From a checkpoint of a small transformer trained on Wikipedia: 6872 steps.
MLP neurons of a small language model. Each row is named by its layer, matrix (down: output weights) and neuron, and shows model dimensions 128-383. Each number is 500 + 50 x the weight over its row's rms, rounded and kept within 0 to 999. Numbers have three digits each. A neuron's up and down rows have the sign that makes its largest values positive.
Before each neuron's rows, "raises" lists the tokens whose logits its output raises most directly, leaving later layers aside.

raises: "board", "play", "ify", "point", "ured"
L2.down666:498534562536510511522561533465465420513457494380471533424475442571488556554568401524504388548532525475550479488449487598500536386506536504542463529568419569529545435533459454493471513548428496495456484407528482500536473491486365471450378581537484434535495534459442498432634502491541461472471517502567432548572475561475570518518543492541515504481463470530454562437568486430584501490435489483552508522538496460440478482464526552549499478510510497410545514477532536505565493448512603542467487517569446570558500500451478551540512470517468519455545462487520513593463530573542466517467497559435423563506404439472619526496454565542447536461510591437449518540504560498526543442432531425514538480546472486531479447538586566507499558468485539485499456552474449445482415398461515

raises: "ld", "nd", "ll", "osh", "sten"
L2.down1343:514582493473541519552441435641501519476511579456478577457428532593543463421480555493564470436523439539472507539541553499494524520574597584521483474450489487499429565485483507446481379444501562445567530448462478463520505556612440507600480513482520481493500484498441440487388468559474481536548459591455469507468524445473530501487482382509476604533515554546506480475503483427529490446514522495536467538522526554618486488560458543504498481406491488542441504570494524447546592516552471566557535546551457402483460492515470556533478437537464433451548414512518474577467491512538418448529513449475485421581511508466497482415557529541481552563525483514501544452519489540585496505475472465477515524458655526544483581423480420532404618453480423509454506541525407573526501477361422

raises: "esc", "rew", "ck", "ș", "asc"
L9.down1125:484438565441476521476483502532624532502536520485558538428484533509492530461583499477475575485518508455555544532421459592497585493499542341548519590469483485543548455463551471521550459492410549470472487508488501440510556498544512506518435385435524471469477436551517551497510512555433519530489630536531465625540564490455445482519478551549463484585517491535505539401523529567431412491492504557630548596547512514452518378388588440516476417515592541450519562524488525519518505429531575498563535581496527455543506535545565491540566513580479423501470526404539476490488535523450449562519508537451515534441575541483436472417573498478500488431538418544586498515536461528526554475618439325507560402506481496514496521505399524516512490444510565474557490358610415530602445498486460

raises: "umn", "oma", "omo", "hen", "ism"
L2.down508:504434483601558508507428511504549453514559545496530466617492488466410564573501469484521467530433422486526545417523479533596537574588489515447507498523455520502524525494524521544447523452539469542464590472589533486479450585521505461498472566518491460584552471485455443418537464584447500416466516502551500562417481447513516447470444442371497507522512557441518489586459383502530539536615508533418509488379512451467431505462430556517468536539592596483514462570563389562459490470519486468506572476489481508500551529549470528465565477468513541569488514611564472451669525552529481521524453501396569454494383515512519434514381530507557477572564548500535542522519465438488487574536461408499441501473510555583565464513545407532512501464427550520468545554477456427452469584535483

raises: "mond", "ists", "iate", "wn", "ston"
L4.down1480:452463548425547554558557453542451499468477472567604448526458543542532509491471522468459556492513485529535551455433482520498501561488425459486449502510474411622445554528464492429442462558670595585483451451522572543431568557519507548456550530508519464490516485471432450431518518474409461407523493467529548532462461482576423469479519507452512444491576523494506430513471520514547498400509480518514500517479558456502446517489470420540550511427551429431482443451456573488470516492468588490575556546494493509528506513457525549469480466522428650423574581513475442534640438558460524438452455523463496445522460518504511501498558527539517508473566459492498548456446524468521521440473543485493519554478473511479478521447480572517555611488528338518418626414501403564520559489465508

raises: "-", "=", "General", "Over", "EP"
L4.down773:543472516578479460468569534528420526493447520623479491487454479510477480534536505484541512483496487432459524446489433471499600507518592488518483443575517529582579498530516526559566502531475543507533376421522580458505486492464478472503508515553462513587448508480532477567518413466518480472500446514577564501550446515517568426507473541478518506542490525507531499504457476525476443466550496532629504490562445522504402506445528534538561512491503510553508514442486449555529473516511453488488480595545500532499520439557500644496547466514595599423510517581586544612470463566554472467542431596473526575472566412488473560566569434520474545534572546520478525509444525486410517453485532561537448503508510430410463560449539498540535469477532845571533476486569445478497560508450511

raises: "hip", "ided", "ail", "ched", "hed"
L2.down646:559580463491446423506483492459470487506521492482547574642520527507446479563433549546545523504542581471524577512498493552371521534541472552475534588492533480498487472550545393455534444511449548531527533515608512479542495557455401541489556492492443536452579496534543399524486428476438539559333552531543465448523580549463567575444461494473479547489520504558480512506433578516509535516546492541584556482460548468528381535434579454479532550527527441507527506419395565521486549428477514500327591582536495552415434462451454479515467477456563487575569425499528487421520498391542403475468553497528521459429517558563486478434501555497475490504474518401427503527579500543546507489611566507597490513447502498593521432440416542512471512493477595433441577480516485484553424522458390

raises: " he", " him", " his", " the", " she"
L9.down1356:503498486536535496420532535521471489565515478539425467508439435546479435463480438521511475497519568496573471406463514508435526498521502435459487611522577455605389543494552504533523424431536472523438538539532414410489516464476511413595531537560499501522539450518501480557543526561510496445503482516543493321498475549423478564562539482516538496502526425567521441568508473493526544435533428504517600540464611431488515536487470501515551515523556544508563405592541493472476483508579477492571455394596445454444537463526541608549488513537457459496425523567405492499486434500507458452431550514588562540432543413496563542457500551452453569475433620438538555531463515524508498502515491511476479529474530513550499456546571472448480478552485647448413478553463596515483550462501536

raises: " they", " he", " it", " there", "ide"
L7.down1438:580464482514363443500549541483519501448437489482473511506480515448500594434431545575499501469598535497534547439462573523531548482519534386514489492602604541501505539494486481468538528435445524586572557556490479510469529464471475453432483395497567534546490506520501488438513466493487493492587553513488540497571449559505539553490431507506512573510548445562559506532447476479559502513481403561573532476441548431566550537572656491504449488451480473537511491490422459522438553550565464571487542458462488520527399588466465464503523498443511572533521503490455480517430554576529536539504523522405563553492441539518551545563477432498588407515527497419453451541483392520552466510438566412480510503587490525514465494563550489410534490460437486522449465463641466547487456476470566

raises: "ament", "rupt", "roll", "ade", "cia"
L2.down742:427474595487518519496434523519456476484531437424525501497529482570532502532507533440469528489493426522441455538484475566507501580477522511489517571540579455449504465449432412554485545494459493480535465478510554410488517473495490504569459444457499403522470500489463500534484576568437461496463512561509418529450427577473495490563572483457472435482435514449550454478473485441490449544534432524531442662369528390453491503494579538503441539432470512527475492532577448514486507538446513508482471581476546570435473567496519521460438524471488569504557489503433560550475598547450514386548401498510571522409540460577497601554491568530407552477447504502494418545622477485504498453540496464440517589553392576410485520456485468520444482469543384459508504542504414572517507494593500

raises: "uit", "hip", "hel", "ular", "ail"
L2.down717:562522503529522597525535483511542461442479510459557495543518547447503382561490514576541512487452516417447482502525505552468609497477473539544506410462480479486533519497458534491523515478432489547466480395577501484553513429526452568470487499430478502568502481487554473560489442456459524614516602552412485481475463471426485492638492438482535457542593401582504453445448451484491508512590579467485381552484437520542473477498462499506565491556474506491510548506536468519508526440514603462470494485466543585494435496526519538521615543464444496606502514413503569500541548588533349483476430591534473508400467482489469521588481556467590433586429567474532568470506534572464558470465496443412504504509493490489541474449434537518452537516490414422468495548461581589541397470494428

raises: " the", " his", "ulated", " their", " India"
L9.down547:507483458492491523563510377570519446615511459621482402462553543542440516498559475529539525612548544532496539453533484523522485523497422419419463436421477453626487500534503490483570556495431478460465531432553465485430483426478522363519483593580485615548506516468462497540466503457499384477390508582497469429499505542437494510489399482446494473486487562515496512462512482476471493461467460560540561526405623505551435557507540508445554610477526454418490476533401463499469513532520458482473583534454458458536506525515650492573430439566452422519460464612513541515453496493531513513429531439579494489443507561575514479440518496426546330431438542415575469462523528510524573479513407492420479507566483532532454455549483471555509500535553397487438521450540598467453453537490488

raises: "yl", " part", "ide", "if", "pha"
L7.down1336:578469568393498461468493464535449497505511453473441412491515455383512468460508464523494566417537591471508587497545546548551494498490499456536464513528500554491537541501453516447503469478474487596520357527643487467450474527447473563463470426473388552492468482490429506510467441414390479425492518526431562470514417516512470405464441446559442551600500471481529448538497403480480464465559421521534529461517504497509619553593518415454376512409490501562492427417475507469527545488524420532530502507461509537569519551544529496517497526508481553465506515556542473541463566548628480512547476557523457451539530483494512536496539564488531514441529456413434550575446558481436553485405550512423461522507521464476492543476475497458462490441507493493605508513454497433406508483563497

raises: "ature", "str", "wa", "gers", "ma"
L2.down873:552521457494508511540503448514472582545443438463446411470455510537601501559559499486489536522559528498526450406549572522489456514501577629449515490609572413487479537566446512535488581465534548548509455521544476489437428448473499468453444518496556478551513541467432608477490569470407523451442390559493534479514428433457434538523532494477536521391483502474449538499483437459523422518429578501458498468534516477489550403428496429502501563442478438491491605583498456525459483432493463549456523497406425538601546522502533474513381504444520467548528522556464482579556525481414449445612416529439591503537477523425487480541440440390481543502576516466396487465473428445541510508498463571492481490525475524445449494445414493571478478477557652482553500593481493505469501478545534

raises: " it", " how", " this", " using", " the"
L9.down577:454431561576449526491554481493401476513504447446485457543438495476558530515492541527447457495435474495481537472447559487510483482491519507473609540378538542407461453523515460481417549474486519529390603496478538425575483451471494484566539444560530415481453438469463417456530437572491582455548531465533489457523432542568519441528535540467393528503465553515533443494559487533510558437544482427528455540530561511516520507473540540499538511422463518443472490435522431465589437508515537508488523484521461464449542409471517575601459549563445633557507467433483658509473496540521522530409460496512497525538511532537452555540532469447459597445551589550560552567495578478561498511424422525468494514585475508539497468519524487520573459465477468495483467580476587509448466449468593

raises: "ly", "ized", "ised", "ise", "ism"
L7.down207:491510442473441495476459555512506518523427559572492409507510437427464526435615576559514419554555486531440444513473488472447480510431569539467465445513489468474575459506458474481483502458405439538525497444446545513474554539488516563450475424450397529423516543506525491582496501490452563536446450548425575410509437458582565478446452480524443548476524424440513514517638523489506507497500485432482534511578518488517563559552494436489477547554443523519534480531395562483405488526528374565530561436585554503524508500515524485517421518500521448556576555570393520509504508424479460552535522544476534536456485544385556557587491393488550483452493440490420452481440501415472457439602551350469522468444499457456571488547532402453490488462572646424477529579542500455444451496495478

raises: "=", "According", "In", "Over", "While"
L9.down1193:528399559512367474535488528523426479452436526580428518497421410395573524413553463476473492534489517480460523447434508509485492495454453549499568479562501464538386450555460502496478512537563496599495457520553499364463521382457578436562436442511552517521460461437571468518496502597539516488398510480500633593473573423499527475507528508435506501546421568490453516485509511647473433452542525491523447485522504607474509423561552515469573471422499492521521550489541517523466480586509505460494570464528461497470437478531527505453442447565496500431576572467427447489499477503497490522517554575467549480485442531503564435553498482456474475485563506516560398506465538461446481530571548515481503495520591466516504498513537476572526498534551673502528387438529390492533494558483488

raises: "us", "ural", "usa", "uses", "ura"
L7.down72:473489488485417497607419387545604529594417592430499518437501536491524439506517537514528501429447533527438488502599552484471481520532509564467532436426457562526469458471545454499452507475461476448429479483424394527463514470562541539375503495498510550529484548562488529522553599556518538490513536595469410461513458451495513556446446486528488490510497563496570539537504478538551530447604536553516477546584420484496526522439494466539558586643561495533399546473596623524600565469558513437505496510510488547582495587551482468455500528465612515407450592546527565515480481532496499503464550495456443467443434554474450399490464477474589467537471442512503520499419503552545478577495504528509536534508460478535491465545610491490556447437452724476520461521553532550554574550553500

raises: "ries", "ered", "ering", "ere", "ont"
L9.down1454:592471398480395537531539516539562440512642493572536512437506494451491433518489452542530481487520470465515468518437522502607483509525498441541432489466497530516544430438538564520418560562542501461476563473505422419440510540511558487493511574549619505565458515505466427580403512489600529433524477452616457509587524554460508473522624523542494566470524456490405485527563483503493455471481454557359467542563518491452527470524509490496426497551523551400419547500557450514591397409472424495510559493489552406546535519486479577409523516509605556582408484537472489540586467510546454471501518472551537465455480518557566557473437496430559563562513508475438504463522492604474520482357500364479502523493475466519518505508548487470466595514495555513553514537426560468501433472468463

raises: " they", " it", " he", " you", " she"
L7.down1022:442474468567390608491623545582464491424466533487502396513498493498427525399500511567522442531511557521618602501508545471571517481549483473436521520453550522460460517526414436469495505501441526479534598495487539497550510490491509435576488514529559520499534479535434460479544521475490534520443463432599466487478492563490478532587501450545497549476542465526584428488473543473501507470521576374526565486476621475521541525502618512518506585447553457582512483533535454474494475548521580408519479529519550510510514487491576619461501429444414505484543529404496510432431459450586541520567462602491502552498470372496474643499452458454499464493516563447364484614552465494587470618428592524490568446540525459481535421552481472478461475393549489475546439510583572442516484459443569

raises: "ress", "til", "style", "lor", "sel"
L7.down493:495575526533596515471557462490491494593506497521417445514489570614507506494549478518556548536518479570496493503436564464500483576477410600462479524559452534572563508522515401443469602517511434520443510458539550453553509601417426464469495544421468549407361472520566544554446512525502545496533445490474442493473493577464456504565430525459540484480446510617438489512526419482435549510561520415473503442506503530455532552472443458465588581460522481391406482482431468446410491369520544526511413565493541504386481447487502469465392443462491488393536509455496566490508545492502463541528483513579428415579568483537524550486504496490436577601515408528494477504527503479550434578461471551504520566522496439551524535457433470499431387519427471456445488539517580492550438491476612

raises: " most", " any", " previous", " earlier", " all"
L9.down890:609479481488514489528564517481542571483495553578475494416447546552509458583451577538511506539567565561503531461487602521447495526438598477479509440554482529513462535543471533522555454503546532515459540434611526544410540474489527483541524482529502436536435542459468509511538496469490457540405489516497477324563482537481465498473512470524492530493468532553553454568446433495474418443583472551484507489441581509526570489523377403468530403537478620570442409542502512398433514531502430484450417466466527579582509554469451523498506435557531499541573470494497476507553485519615495468547521475470563613444488552571482450463470511437523476515473479474570519597545608415489524472488512479547448491467512501502525663525585474488616515530464558449494505564574490524450469505565488